MLP neurons of a small language model. Each row is named by its layer, matrix (up: input weights; down: output weights) and neuron, and shows model dimensions 128-191. Each number is 128 + 24 x the weight over its row's rms, rounded and kept within 0 to 255.
After each neuron's rows, "fires before" lists the tokens most often just after its 100 highest values on Wikipedia text that the model never trained on; "fires on" lists the tokens most often at its 100 highest values on Wikipedia text that the model never trained on. A number after a token or word is its count.

L4.up263 [165 140 127  99 107 168 149 103 119 134 110 129 176 143 115 135 146  78  98 161 141  82 129 163 133 128 126 144 108 164 126 127 106  76 109 102 142 106  77 119 105 156 150 139 115 106 144 115 145 123 131 150 139 159 147 115 147 157 123 146  77 152 107 142]
L4.down263 [166 100 104 109 103 185 132 109  78 167 151 174 151  93 103 102 119 145 127 150 136 150 103 120 118 136 125 111 143 114 123 124 116 100 119 147 126 162 119 139 157 150 122 141 136 133 133 166 130 167 152 112 110 137 134  63 182 133 119 117 109 154 162 141]
fires before: "\n" 41, " " 18, " 0" 4
fires on: " |" 100

L5.up305 [125 144 135 153  89 141 166 111 176 140 149  97 153 119 104  54 122  98 157 146 161  96 149 130 136 124 109 145 166 124 141 119 122 136 108 167 131  81 131 117 131 142 101 124 111 147 118  95 143 119 141 137 132 114 106 144 142 166 123 141 107 169 124  98]
L5.down305 [122 121 130 115 114 145 102 136 136 140 140 115 113 154 136 122 110 106 113  92 172  74 102 111 156 101 141 148 129 139 119 116 128 145 134 188  79  89 120 153 125 109 147 146 130 129 114 124 171 108 161 149  79 140 153 174 101 105 136 139 156 162 127 170]
fires before: "=" 31, "===" 11, "==" 8, "C" 7, "A" 5, "In" 5
fires on: "\n" 99

L4.up235 [124 124 154 155 122 110 154 166 138 100 154  92 141 136  84 101 104  53 156 140 124 110 151  94 137 117 118 180 132 139 137 121 135  83 140 146 150  94 117 119  96 114 138 114 165 126 148 151 137 120 149 121 137 125 118 117 138 140 154 120 122 134  95 143]
L4.down235 [114 142 121 130 135 140 123 140 115 115  98 175 171 107 162 151  74 203 154 127 143 174 145 122 155 161 117  70 134 106 119 143 129 118 132 115  97 149 145 148 105  93 121 146 132 106 159 119 157 170 171 127 108 130 134  93 162  79 123 143 115 121 116 131]
fires before: "\n" 31, "|" 24, "-" 5
fires on: "\n" 52, " |" 30

L2.up497 [124 161 149 131  93 176 156 130  86 141 133  81 166 120 116  93 138 102 120  88 133 137 116 117 124  95  93 150 148 131 185 145 116  95  96 141 113  79 113 123 127 142 159  84 151 138 138 129 167 123 115 156 144 103 119 133 107 162 166 159  89 143  89 134]
L2.down497 [123 113 127 128  96 132 170 104 162 149 167 138 117 103 134  92 117  67 143 116 157 153 125 109 113 149  89 123 113 105  90 133 137 138 105 101 120 130  99  97 136 108 129 166 130 152 112 129 153 132  89 104 171 138 150 153 116 111 132 138 124 115 141 140]
fires before: "-" 28, "|" 28, "\n" 15, "=" 4
fires on: "\n" 97

L4.up764 [133 111 189 132 129 135 136 123 146 117 166  97 133  89 175 118 166  89 131 129 138 135 134 129 135 112  68 119 104 169 111 115 135  96 127 104 115 114 133 166 115  93 104  88 111 162 100 144 107 132 113 132  93 147 103 145  72  70 104 119 122 146 150  93]
L4.down764 [154  96 115 164 125 118  79 118 151 117 109  96 109 139 114 152 136 136 147 106 128 115  99 129 160 137 153 189 116 110  92 142 102 153 128 158 108 147 147 164 118 169 107 171 134  72 134  72 119 115 176 144 127 101 109 100 171 103 135 145 111 171 147 101]
fires before: "\n" 44, "C" 6
fires on: "===" 54, " ===" 12, "s===" 5, " most" 5, "s==" 4, " ====" 4

L8.up139 [140 162  78 165 133 113 141 150 109 141 136 137 200 137  72 111 123 113 139 147 118 146 102 119 130 140 105 163 149 145  99 147 109 120 130 159 127  99 103 118  95 150 120 156 147 161 171 138 159 125 135 157 118 147 140 136 126 160 125 151 127 152 103 116]
L8.down139 [ 80 149 184 136 156 130 100 131 113 120 129 142 155  81 156 132 120 128 120  86 173 138 149 132 133 164  96 114 154 111 129  90 110 167 154 179 126 107 113 147 112 100  99 133 110 125 124 158 108 112 141  90 129 103 120 139 149 140  65 119 129 126 138 163]
fires before: "===" 21, "==" 13, " as" 7, "=" 5, "|" 5, "In" 4
fires on: "\n" 72, " a" 8, " served" 6, "-w" 4

L8.up653 [169 147 118 126 105 170 102 128 148 124 120 121 118 143 121 121 152 108 151 136 155 148 104 116 106 101 122 134 138 146 125 148  98 120  95 159 100 144 127 113 136 146 135 144 124  97 155 169 138 134  85 164 139 122 127 126 119 131 125 179  78 128 101 114]
L8.down653 [112 136 146 160 166  69 117 124 100 132 153  99  86  72 125 109 104  83 154 129  90 123 143 129 137 145 100 145 120 134 133 107 103 111 144 145 101 156 150 104  92 137 127 125 142 150 170 174 180 102 133  89 133 165 181  23 166 143 135  83  99 122 119 118]
fires before: "In" 13, "==" 12, "The" 12, "\n" 9, "A" 7, "===" 6
fires on: "\n" 89, "\"" 10

L4.up321 [152  81 134 131 119 162 116 128 106 146 110 127 155 135  99  80 133 141 117 141 186  85 111 153 126 130 108 162  98 142  60 146 120 119 121 116 114 147  75 130 101 134 116 145 101 129 137 125 154 110 126 144 113 172 136 118 136 124 154 188  91 119 130 137]
L4.down321 [126  98 109 146 130  79 127 124 133 138 135 185 115  95 158 147 111 143 114 121 160 145 104 162 104 152  90 129 170 103  91  96 148 164 131  94 121 150 140 110 132  99 140 134 109  79 129 122 135 174 171 122 145 174 123 130 130 159 143 130 101 121 102 111]
fires before: "\n" 63, " " 4, " The" 4
fires on: "==" 33, "." 23, " |" 18, " ===" 5, "===" 5